Weights of a small GPT-style language model, trained from scratch on English Wikipedia: 11265 steps.
MLP neurons of a small language model. Each row is named by its layer, matrix (up: input weights) and neuron, and shows model dimensions 64-191. Each number is 128 + 24 x the weight over its row's rms, rounded and kept within 0 to 255. Numbers have three digits each.
Before each neuron's rows, "fires in" lists the words (lower case) most often at its 100 highest values on Wikipedia text that the model never trained on.

fires in: "with", "against", "for"
L3.up966:111149052081114123089166104129140151096152113124111144160125086150119146127111134079191177139155100093125123109111149133117157103148137144171109101077134107117181092100146145105137120139098148186107151114137130121122099147113100142146160106117150140127124140167092115094132109114115153098172158133123133150133118158081156143097116120112129108113173120125119173128138119096098133127106

fires in: "a", "an", "no", "the", "is", "some"
L8.up784:125158121147111158114140114144130100120146136128147154099191068149139170104137094127114135114135118108091095143138111150163141133135163105128166143115079170114170111124126099134132129136098104112102116123151128124163097115105157124132119117119106126142156130169110124113133112117124146117143144118149147128163138140131158086131139123132167154108150107145099138130096136162118118105136

fires in: "to", "not", "can", "must", "t"
L5.up490:108145124121124162124126133148115130132200142190153139155150106147141147175140146148103149136175108116094139172154100143109088114123115082104201144116112119171190083124115099099151140100123122126083142149137139116114109095093111128169123140166157129119208133144127133143110128118136136105140153135137136141132165144121161112110109158140132111102160134122153097112133112104152103146142

fires in: "on", "of", "as", "than"
L12.up73:090180153107134150105125138101130110116127145149148138143113104117162190132159107091159155117168144132131149189127099130087136142138131095144145114122091147170128126062170135158117135137083131157068093094176119092175116111130125112125153117138146154142116120161136126120118131084133140101138157115088153091136112146093131129159144126135146147111133104132158129120137140112092112116180

fires in: "of", "to", "following", "followed", "in"
L10.up698:119127075103100188147151105107131080151195127164104126079098140081164169108113139119145141135149136118148093113093127161131106142156148140117111141111106126119134117108144136142166084108147115132130104099147170134137124158108132103144126171170176085059151135145140104141098122074154168124141125151115134121157098160109132133081105158147149114115123122147150081127124063136130112135145

fires in: "with", "for", "left", "to", "against"
L5.up702:148129119087122132139118147166092167127161129125119137157082097123161154117115150078104107139135125106120115089114122177082109137124134139140169099030111123162140126101180130098145130112072121169088160104124125111175107131143150103118098155118188135137186127153100136107135141138133131113136145103096137124136143151132123140126117116134117093140151148136123138137132094133116129135108

fires in: "to", "of", "with", "the"
L12.up277:091157089098117164076152170100161113118169150124113103126107104139132104069098129116151149124144089118134133144109088166095077140178134099136146152120108109136147151126129129120120118147108135128133140147168163149129104168117126051115158145135177130090134126123137120135123138158159158135136166095092139101119160165141139132142148151121109111141196132131114173171096155123142100120113

fires in: "of", "the"
L8.up753:083124112137110144152127096121143120177133101144119121106087136127144135154160124099117142109141144120107141143098147149135115138134112081124189113121102174100127152096138134116123096109097140136118132155115169117130083123123104094123145113120140125120144126174162095146134153138154157114127143117138108096168097127088167112140089131088162149092161135122122152146156102139174095090146

fires in: "and", "identified", "to"
L10.up517:091099129130118158142123125109124135132146128140120169119133123150145122169150120116129180142129123115143139162156121172146129088123117098145152117116106088130158131113145086144167130119134095125104113105114102126156115121132132137140173147133152162105108133148167155160112143067140128121143137096129138074128129142130150119145181146147120142154076134163134134107107162113088123152122

fires in: "to", "by", "with", "of", "from", "include"
L14.up106:073181117127136164127131136129139119121169150151102184125119089125132112149122158126155121142117124120093158119126120117085129143138129128113136153108118110176121124117158139147120104112120134131108152096151175114152117157070108133122191169123156136148103122167097113146120098100149148129128155098140136072152109160142142152120112178107102137144141121129095123122135133152121092115080

fires in: "southern", "western", "eastern", "northern", "central"
L8.up679:104118130097137151114124140143092093135159135162141080082131147099105146120108145122128114140130116112097167161110068148126117155143167115099171127121120128145131127116147111145144097093115102131098153064122111098114124167142132121171124132179169125156096138122152152117084113104118177134153131144144129105130135147160124125184159203130090097131130154118105131144161113136125160145157

fires in: "of", "the", "candidate", "which", "whom", "while"
L10.up758:077094143136085109150098155145101100119137075146119137127102149154161119110142126154149130102160118120127123155117110208119148112202130122148105119134078099135144136115160143111112111126135152158116113113142144106155105114156107116109180132166175138161118146132095133116133149126117155162156191137151106120144149163095153135114096129106143095081170139108093089095134097096123092110124

fires in: "a", "been", "implementation", "the", "impact", "improve"
L9.up226:121099120132113143094165142104121122122182147129132141099121139147115144099114150101131130137089107106130111147136152144061121114158135127110123097088089131154104108088132124186123113134141168133141140106148138139116104153161117106096137124101115116123092126133124121137114111143128091132137158119106135136135133177096177103119134116125102103146168120144116154084085122122151127134147

fires in: "school", "group", "series", "species", "groups", "family"
L5.up393:135125101122121116101111090166083110153128152103106131147143125099142138175127133148183161124085133126089130159138089151099137105142128088104131159097114122153143121106135106174117131141080096160104115137126153115175096166116133140119161108126148105106119146184162097145113148155141141160148133094119133149133111160150088098111141162148097083134181130147070108093106160134103137111091

fires in: "to", "of"
L10.up762:086135103126102146112159146142139150147168096144088109168118105128137118134095083121167109109136137104096153140129127130132097125121092108091126133121104134109145136113127119105118114101133130109106127120111194129126084116093119127126148142124133166164134138152121150089123151113169171110157178096135143106209135130091142118103131171160087115112156116119120166112120160160116110123144

fires in: "to", "for", "without", "of", "t"
L12.up851:128151158166107132136117138170151139182160120199136120109083133085154176131125068130157135138110161111116139129130123135104123131182119127131132128131116087176164129112160140091158099106125118126107146115154139121133143151096096148120133150127150119120164132120113135098128130120156153109110138100160127116119145153120132137124091137113143120076155125105178083147147121172138129096140

fires in: "of", "for", "on"
L10.up356:115140099115129147168120113084107110122178088138143110099129147111125138138129132146139168138158105139152117198114107121102108145112139147107135155128115119070129125113161115135173138130122159125088163079144166122144138146111128123127175087121115093112112131119164148107116153123145151112148133126148185095135099126119161123099117189113117110166186131135135163153156140152128096080127

fires in: "to", "help"
L14.up1014:125154142125109137132051083126104165132155095108115086182141122148128138109117137175145107099070136126117127117164141148083077141161100147107142165155109119145119081099150092126152156124116126120120136129129124177096095132098124140112156139138083132119156133122135166125098140119134131114140144160164096130168129110061164087114094117130116149104150125171118123108110163131126120114096

fires in: "to", "into"
L10.up474:134111132099088160149144132136156138123175123114113124165103145089167113224094121125090125159143107114102148132113126171083116113132106147091120097105101129152144135128173128118166127133146114148139181108137141138145130125091113122105138151103163144127095127140165125124122097122126100140111148100166158126136109129139138100166143142140118128101138125144134149135135105110111081130133

fires in: "of", "largest", "peterstevensii"
L5.up85:104146064149101120123141119104125082117146109129143171130089127128095131149138096121091108107129145128123130133119112097112100122149148107150183138118039109131125161106128098145181122120128140179098178142144112132141099161135116111129144156160162113123140149139130134114103123135120113110125201090166142106119116160125171120121150137144119165159134143127131100110127134104126184106106

fires in: "with", "silver", "several"
L10.up641:090099145112100153089099094086168101159156126181128107121116145141080099129102116099124164105144132106134151153114155132136125149110140115103104113101110108124178127076129123120125140101113128119112154146100162160135139110129109089135107109109110143147160123129167153117120108112127191089126151133120175125138159164146117138127135099140160083090099124143133124132114162158117146108102

fires in: "on"
L12.up604:136139162116109127060127115110128148127138113079082160111102160114133138148131088157117114106110106103132162167092112140105117161147104138097165085103108110120174123084142114135128098114040101175080089142159141105152101127101132128134172138145159136113108126149139133169120111091105109149141114150110140139154104161116136129120141152144147141130136132133077149133118119129108146097141

fires in: "to", "of", "the", "how", "on", "tools"
L14.up267:119134109120126138156141119109140154127140171139183140180136105126167172126148143140096120142178122128122174138115090117108122122121150100117155131130071117128112130127147135155141125106133130139119159131147159155112110138114134090115153158126117130132118122163161150126129162114132123107151151129112129081156165144143158111121119158104117100097146141146139133168126148128169085083158

fires in: "that", "following", "one"
L9.up22:142180150145100122138139177146113148102116139140149125101126103115117130113121112128114161146148138111121119119127117131099132135167139089111121069113108153170125130111154144100137097108167122186130110104131123161137153131116122128101115096132165125111121135143122097103149112125126109133131182114138088141112120140105118133125116174100140101120134172129099105088069111080094101107117

fires in: "of", "taken", "notable", "among", "given", "on"
L10.up715:116115149119109160103100164127142114127119181103149093096113145114171134115156176112161092099122123102118154157125078161096117095138116143115142122106085172106138142115135134161120129091054089141114133117147129155142118160124117147133124146145162097137106151159157128087114090107121146178140168138146160087142095169136140139117128159140143109136144154128114138146138136161124173153126

fires in: "first", "third", "second", "fifth", "fourth"
L12.up946:091134143122087125147107132135141122185167134176114157126142109115156154157095124140140133124111085125141107179132114109115111143154117109105130121128106153090139114142158122159129123124112145125074179087133126132116140146162121109088108106099149139131110141120144088091091163137116183108130157083102102137184107135118115131107123172098136122141114112138143126098143088117100111168122

fires in: "one", "athletics", "first", "a", "no", "an"
L9.up386:120120151125099154121113128166129154144147152132164127103144149155146114158102131167174122162147160129103101151133141128136136158144154119106171123129138099122123131132138103129124092162111143115089105076185128137160130139136176167132118102133141118136093143173124123128123089121151153130151143145120128139156157132126131162098109141126143163121154137174109119111126078110090122117127

fires in: "of", "in", "for"
L9.up947:084110069128121157131139102121124121135171159175137166129115151105153099152114130126143092127157110126126150106119109101074134130136123104102130111105094135145141119114192156101131105117112101141104092119175132107120087110096114102099169124117147148163118126144130093170096119129138169140153146133193146094139116181150157118181129151142132142094136112164122114131110128104153095068135

fires in: "not", "as"
L3.up413:130151129083115119122108135064138095130188155144141121143140113115105142173105163128113123123134080107098103147111156145138141086144107119107134141121097142103135082123157143142106120105095069083076118148190131171099108140081086105163140116109166176118155146134162155172115152151148137159115120120119123099140146122105115132114140128121124135110178078135142156154136123127129172103173

fires in: "for", "against", "with"
L5.up235:140127149089077138137109138142148099168141121136154161134132078160151112113098143094169119121091126110115138133123106125067109137139137129143126106069072106155143135118177143146203135108091148183105150103149187120162095142138140106181169131132161151139122150151095154103107110163190162162121128093129130124126145129128141132135095087092102090098141166138137145111140084115134145146103

fires in: "silver", "gold", "bronze", "singles"
L9.up177:130120150112127175086122145111114144121116137131117110181121130139118100149120114149090178127095091117106148148106128126140107163145179128131126104059113104124117098107131111146126131123144137166152172111130159133155131120154163087132148146120125115142153152140152154130105141103124198112168109143141104146177094153148124163132117087112175126127136066164110115123129171147157122158146

fires in: "from", "formation", "education", "operation", "cooperation", "literary"
L5.up296:119119125095078128150126097104117062121152156104165138169141055110101154106125131145147136110146099124106121130090109149090112108148121125138091135116106114115112097128159095188137136144142129152114155101111140155124075209154135132145130118136110147132107142135144131137118118169120134125128168123164149114132149153141126077140166139146100133144150127172116145109118111130107128099135

fires in: "to", "against"
L3.up243:116186144128082148142156110127113116146161149116120135147112118156102070120121142145136157138155135123075143136129089124079074123130141096111169138103066125143172106116121127165128136116129143096130178131160110156110119122106125074135158128111131127149127126139108116128118143133147179108117147104121140125151147139094145084127086137132101105092176135162128099118125136142145107140116

fires in: "to", "of", "on", "continue", "website"
L8.up791:110184154117095136103133108134134140121160145099115138171114122145154133149115145140110145142098130132121140149128116090105107150139138175104136145119124094106180137093185177150138112154104125140123114144152140114128097162094115151121140144057162134145151127144146152156131135127133125073142125122119149077155149174116128109140101151163142148117118123150132110120142130149139130111122

fires in: "the", "a", "white"
L10.up384:120148113126122112136110090105162123127126148138140174121133163150121206163106113159150176147090147120071129154068117120138095157123108136109117123125101101102125155137137129137123153157101138112128116100122129128133130168162095120142161151130128150146110148153140139092097136128141158141133151138089116122149115113099095068089124134121131131133161138150128161140125113092147128090135

fires in: "not", "also", "t", "often", "therefore"
L8.up895:138154132134088155113131114135174185146158142135104130123122128165112148143114118158125149105143084078102119139138151113167135106166065098132145120113071137112166100146148083145183118140118158106095133096126110171132102131128137148150142128122156144122177145146108160147124127118133131123153120150152112088134153121104127128114133120122112126102131149145116101083140095143115112075138

fires in: "are", "were", "areas"
L9.up182:140159138103142146131131128104117117143170151156160103139111086133165120114145105094149126139109100120101087110137112128122077110146113087106136135109098132145137145112174112080201140097103110153108105133100130111142109163120110088140110123119162089140176142147132150125137132088151118138117130134133127103119087157096125143120114131148133107071136079174145107118115122156162111109136

fires in: "from", "between"
L3.up12:109150142122132106133112085126107123146133182132105116121112125104186144136107128151110101148136129123117128118128077120144088144140139102097167151115123140148142159115114143144146118123082147094138180090092101125148079131115144099136136113162095079167099132151141124154119099124133121129140150142156118171149111157069158132110076140153142141108117164104097136124076112146126148187125

fires in: "location", "description", "operation", "city", "cooperation", "foundation"
L5.up769:087147135110109113130129102103121082140158136154130145123112070110120083129094114109122116137091101104084091137141125171063158128167100106107113159121064110120133102120157114159169126095136108148108153109110178145122141138162140122150138113110151139112141145148139155094145099166106152152128149097138162128133118148165105124130114139128100087099125121128153163096163111129097149140087

fires in: "in", "cm", "initial", "mm", "m"
L12.up943:130114126154138146134114097151156108090125140112136139103159126151154124127132172125144117079129088089057140156094114155098148148123111146097088134132128167161139132122135132117105129090087109187131175088121158142155110127106129099162180133078117138154130128148134157102103148111123136140160129125142151093136096164116154134147110091154128086114099148149093137136108057116116136083115

fires in: "that", "this", "any", "understanding", "each"
L8.up220:142147150144120114120168125118096155127160139112137171119153096132116126109104131160131120145108133118114109149165094131121088130153179113136124113083109106167113104103132169190138102120128145145124142087126119168133149129130129135147134122143173132123122141135120109148136150150129083118115128121117119158130129187125140078122134135136133113111161187119102095066130133102062148159140

fires in: "to"
L5.up52:089079100122117130112141132110099155124150127168137139108146111149108154157114137125140141132148148114149152138130099112111091159140169121118143139096107117103150131126130138157135090123145099176048131114117156132154099118144121063159149149117134138151189143141155118163082133093133129100144117123153132117154184163123119089128114137151158149130136094131114134127151151156149121050153

fires in: "this", "described", "first", "one", "cited", "entitled"
L9.up815:093140106136099143159103110102136081101088149110152117096153104140106135120098147138181113127124141127145129135104149137134122146140120089126102143127110118133093119125096120142162133177111106161121121118155142137146089139094133146124138137108159083104130139154108097135143108120154162091120114095097092108157123144112115141091104151101122172117167162125160126138092121130100111055154

fires in: "is", "was", "are"
L14.up621:095120089134127111077124105114083134155177144140161117093159111130147108139130144101190140156095136117124121133115119145100137120125170101126136139096124119105137128124132113142141121078123142135093130112105143136165132178166110131120119125080108111116129144119113125156133151122099105126122155136131132141180144151062105093101121132142155169082119111158109132105091115134146150135152

fires in: "the", "its"
L14.up324:110142125129116167092091154115143113129116150104142106160110131130121191116128121176119090121137113099114108136136123148145116153115146121108142144137132103058183105114130165129110106160074149142063140113170100126134137139108153100123137144131115111129130130146171141108144147117086150151173193118133155120154088140103148095148099140149177108136158129121106145146121128153112136146123

fires in: "the", "all", "no"
L9.up587:094129098151123143159105104082140097127124182139164151144098170134138127133073111162105117098109143117133152162123156157102109117129119139098139149135130110120120148109128079109144145102073162116074102079156127116111132145130184102156150131127110101102131136137162115125133131112114154111149147138133108133124097126106169086186172142163138182131174138109108133079135125136169150115146

fires in: "a", "with", "an"
L8.up519:149070082109055103087108092143150144133111169123204165102129157122141139119092100159146125134105144104113135131125140131116130121145128132143141126146069145134138093102092106184159118133119140119101136111153115140156138152141169159133156176122138110089115144135119145135103096093156109111160157138123134130130133142116081133127082099176138157138129172127124117101147133146148116156116

fires in: "more", "other", "of", "others"
L9.up668:095114106114128106107117134092134115147152130158176104100152146132104160158113062112130120150105103136110100155121128123094055115123092157099178145122114120140141149132131146172179101140123093117126164099116167146128132115113128094151119125129128096145122128127136107121098164145210175108118106134129134079163091127118116133156146142193152160110130054162145127120111136132142108089126

fires in: "the", "its", "ansifera", "their"
L8.up811:107142151107137112106147113138146169139124137110128066109129158144098130160144139103111120128124117119118164137100139155103137174134147106109123142113120128099101127128153119138122065144122149199079149133130152176108104140146136148145110150125135142102123141140158164141138143107112139155118121081138117089125142137075124132180155115134123097149159149167119158121126062131154109099167

fires in: "of", "lieutenant", "from", "believe", "achieved", "resources"
L8.up927:091127106134089135078164119114109117102100094148121112130138118111130100116126109142176155126139164115146127109103111113117127174140130125125184163080110104116096135079146118107116116123149134154120139135165134138159088145163108129117208125075163122134145129125161118133097132136119147086135129103132112120148141151120149137138129147153139117127149119145097127143149136159138126121116

fires in: "to", "multiple", "as"
L9.up98:136121116088136132159154086113089157123150129106144094155111106145145127170119149120144155143113109124117132138137155147075147142151118107099156104092065112136181145120148125117121109152125136123124103105133149104108087138145150093103186182123148144123090131144156119136116139096148135140142159089142117072160129141146109129147127150124147159111094126131158136131127144164129089114136

fires in: "her", "she"
L14.up244:153129134156141124101131085083145138159125162097165143102116168143144092149125151158141137119122108131090126143132119179112171133138124142100109134139097138128133162136116080130158131116063102142086133146127185122103103141150132100103144140104116109152147141123092135107129160093139142116160148161113138080168107142140177117097148147133122136136148142159133166126128101093160129113158

fires in: "its", "their", "itself"
L5.up399:139170114140123100110128069107109111169111154107111099114125123132120128129115133134135126124138135138123157111146063146129111131131127097103161161132115125118150077142122116183150084108120118154114167131139138171120097136067120080127133120124153112111128134155186143117112136100101192121143184080145141130146104127122147108152127124117123122122158121169120120108117139180133147112155

fires in: "third", "second", "fifth", "fourth", "winner", "the"
L7.up178:084111134121131124081134145155151128117172143144149110121159096114110182161113124145156197095110145115140120172086144124104119179159174156137131136114081134097120076117130139198153126115103157197133154084108137150136134126148129129131174149099126092154136147143147135122087130143127180089129122144141109131142099136081141123130127147129171147117140143127111144114149126131163105150124

fires in: "m", "cm", "in", "sq", "mm"
L10.up543:130133133128110128142116092138133100124131154133096152136131173160143138152104129107103122166117118116097125120122123142121136143164110157126101128122137167128132187119135111143106139092095146198132165128117099119146133159159114131129133159113148145128176150151153142120131111099108119142178165154146123095176113161125134101142131126155106141090134098163129142099144092108156119086107

fires in: "west", "north", "western", "south", "eastern", "east"
L12.up755:102137124132094171064149121069130119122177166164128140115166124129131141174088122141138165175166128148077119199123084102151131147153150130108174119098104158133137120108125144116130094136128119156118121128122147094129109156128189126142167138119138123123118138137118124097081115115123137109126136138141094129176088164129138108125139181142109123138164175130101115146133125126134131104145

fires in: "until", "after", "before", "since", "to", "finished"
L10.up930:121127113068115173147105138112103085137135092128130113077097119059136104125095130114122123143149128131137165131141121162093135159175121153137124136121131113183132116133152122121124099134115126115120133141128128128144146169086127085106181187139125119114134131112121105133138155101138154117148150123126150119157111159105126102111112164142135101082156158144124074124130141186128128145144

fires in: "party", "state", "county", "house", "church", "district"
L3.up670:137125139124096091173122076155119117110185142081134140129119126082130137107108111162151140149130138131132094156122143130094122107133114113155135136115121185109117075112169160082122128164102139143130133108095177129138106105116151098148118090079140120152141132164138111154119123152141137089134145103168144154118121124112119126154102146167076165119146101135140114127109105123189106093145

fires in: "its", "following", "these", "next", "same", "their"
L12.up973:130141133167161077120164117069125135149121149109145085114153135121122106158139126138139066125148121120103123161102102175155128145165138112122171126111124087118087112091163062144163095138096122130098091109153170178114132153096103117103143089122165114141140118153120147161113129142128143099110128143107139068144136116099140124168144143102163103115173124145143118137109123130116136132173

fires in: "first", "was", "an", "best", "a"
L7.up33:129113140110131115090149100134143092133176133155154147135138142165149162137124169091123097133151102112078135135102136143073136132132154126143172103134073123118125130138131161153158115122090132174133175107161122111125108159135134096152128126130142137135141128127116148159119120126137149106144133145143115078137139149124092140098134123135170147078106117125129125126122118184114133149135

fires in: "in", "at", "on", "appears"
L9.up352:088171124088106132153174108110136119117160147139121137131104091137118109125133139130129133099124094130118116125114134120153090123117126163133127108107118137097131125123163170135153107142100113156129115104160181125141088165097141128158159146071165135161152135141080137131126121125211122138116131124113128123171110120081098138103084121118129152101102136144112150128156161159134124180152

fires in: "at", "on", "from", "between", "near", "along"
L5.up392:097144119102122124082129079105088138140154129100154152098131136099161168149113133145141133102103121114064141143179102136052130153154157121124143133150095133142158094108132139159146098118107115160110181096101141124127080173123137115130089145137169121088127131128129144125160160107108135121169149147120155125128118136096145076137157183146089137133128122120071090132157109153112125108150

fires in: "first", "third", "only", "last", "second", "top"
L8.up804:133149150105105115141106144092139123146126167122108133116155159086137118126096149123090144115140118115094128169099092161124131150132119119125149125112097130104098146105130126151122122120098146132084129082105169153134131097140136177138160122119160106091086131147129086125115119143136164093121145142111090106152111141101102141144092128117148182148125166139144149080119126124175094111120

fires in: "group", "family", "groups", "population", "business", "species"
L3.up573:121139175096114144103107110121096169137156159135148167111123088122174141167141096148082140168095088116143165173140118172116091090142137102110145157131136098148179108131151111139117108143110104141114102131113129136137127134134128112108176098140122103094164136166130103140091103111145101133132125152166114121148116158130109099165152156155108113123178125172154162120099150133148086107136

fires in: "is", "genus", "angiosperms"
L3.up921:150113102119119147082138147088125141177127110160103124151144136118141142199145136120152105139143147120113145162164135112101115130201129123074089144080069123145154156117150122155161103114136108165086124102136159159146117135118157125179162096108142116147126163165137123140114119165105116150122165140112115130153139141119136086098144167113188132114119125145104155145153121136111157143160

fires in: "to", "as", "for"
L9.up993:101146109104071135108134106122119091143156125158156154152133133145104182150099137172168114099146088130135132118124130109159152108118164170108194127132080113095167108107083142163147107144132102103143138141148131187155129124118108124141163146140136132105137136133127121157118088132181154142153142100120139060142166141116122140141105127129121128114093140111120092141156113156147133115111

fires in: "general", "king", "son", "county", "division", "house"
L3.up321:130137110143107149142112088145118106108128163131112141160117123121108090143102131131163100140119145123178088135166132139117117142166118145130129161136124149146181065119127122110143109133124094181096164099169116138165106158162119082166117103085150168108149151159150119121097122144113162143122160122141116091156141124134112127145096140151107119090093156105106122153109111170132140117140

fires in: "she", "they"
L3.up746:134152150126113161091113114104116138166170137120099158151129168136076090123183152156116133116121129123102096165125118176134147107118143113062110125101131159115144125138140105124136141110118147131144180141103163116117115178133145068131137133093147144158093171137123128108103161121169186106114141092113125106135082127128133094108146121144145098115112130157107140096114088129124108078139

fires in: "the", "after", "species", "early", "notable"
L7.up261:117126109120075139081138137112145100129151189108151136121098100167139178158113162112150138095097145129141162174132124169141101166209155090138127130150120119144145106100083149116135115090110119179062164085117126151158108163109154125120126130141146133129130147124147160148080128106111138150181127138143159089112146154112130112130146117135185112145121113107115120158157117152141166137123

fires in: "the"
L10.up478:125111115073120119090142131096112095079153134121156115072089141154178145104108103128129157117092140094122131155102122142059138099128136157084096114115114132088118168111112116132121120121116100153117112112103178143172106156154126153146139143167138107137115146135146152165125087120164127140122137149105105152131070103088152110109088150149107119113155113114099144087134138101173137115090

fires in: "a", "those", "nine", "some", "lone"
L7.up190:155130107158113150073145147159126120148123177128159118122160105139133117111089119116164115087137140112131127098107130119084142151149151125115187159113120131090143104107149104134137129137143118123116146061135140135140109129118170149098152173158125114118120125178148096103089122121158152108153111112110107084166071159144141119123115112121137163134143150145105111112107146138114180153149

fires in: "in", "on", "of"
L5.up1000:110109129133109149118131089112120135128172145140154132099134144115121140108109146136151157082140114115106134139122122146095133133145130138149128132104110137171148159128176091202134109089072118137106154105126141123130085161108122110166135204128124117158211131141135160170123162140140138134164188125127126089134151151137115140144142166137117155101137091194126120109128136165151167095201

fires in: "of", "party", "from", "in", "on"
L8.up487:082119131085119109143186058112132105115143104123187149167103127139146159127106150133123137106124136125109128136134125147124109110120152102113146148106108104135147153074137145115141135126154127170112142111145221124142101144102121098183118151123135128092134143143123122144123141095186146102152127088119157120175134138127139138077062095116121101097115146157124106132144079117175118123169

fires in: "1999", "1998", "1993", "1990", "1997", "1991"
L8.up901:131130111128134068137135146156066089156149145119132126166125122076122160103146109147138106123128133043127057120112109185130112083081118165115114155141145158146119107133154137140117116141154137146128135083161160124177128113121123127105154112138168095124127150131151122172121142128095123151142165106128090087100128161146117133155157129150117152119162158174149181133158108154137122128133

fires in: "in", "last", "first", "of", "named"
L5.up515:143128095177111136095110115133114120169147100112109108104114128103110135114122124136176143147124154112090144132139117089116113166156109138129123167116114113128115145127138086157148099111085132159095144095127105141194086190123136154166101123159143105179137135128141140111147149109115101140158154117123155089123169152136123097101179132174154144149135129154093099138153136135147134167108

fires in: "on", "from", "in", "to", "of", "for"
L10.up997:106140106085119199092159111103121111147172120144110099129111127125157152101119106128122132124097122115110129122101135129116100125146131140101143141128072116101192155129140165148113118133113109127114127121169153116114082130124135104127152143128149158135137124148156143110093119135168190144149132094116120112179077130154175119091131150122150094116165093132125149141111111150158169107150

fires in: "on", "for", "such"
L5.up588:123136103104119134132128102115156086129143100118083180137168100103112123137148138107116132089139111109100162137117147092086149146127131115143099131070051105109125135122124128172146108146125128146094106138133145166126095178109097128159172142155160129107116142146111153131082140125173125136125138092159140085155107133102132125105108101115123085120113150118123123147127100135120186075129

fires in: "on"
L9.up553:136125126109146148117133095124137163168125115094146173142146108112123142103132113125163141103096121109113158142107072118096103146126098123132153109065124124154177161122110133172105115109116125178120094108146157144138128103099151081174110122142153137119115123131139113137124119092123152102120129141115121103134099160116108128134098122098136162069098138131152102134099121120137090071144

fires in: "from"
L5.up279:101124133120132135149118095127094148113128181090204146107116114103112128135122162146135102154105123124102145108147099124144119136139130113108166142139111123152130158101117139155126125075070127138121150140131172133168105098143119081155147106131167090090102149143190123150129134137132121109113133094147121123118093143125105124133183114156157128132119120156137096154064086110124095135121

fires in: "for", "after"
L5.up856:108104114115086148094119109112111109137149138142131141140136077109143121133087155116171211103158145115085101123084110103102129154126129135133131119132103110094170113108168147197122083117126122116125127124151148163152126139108112142156165126112155136103109141131144146138111142135165156117131173076083126093123101142121131131134095117131111125128106127170107144130168122158141146105111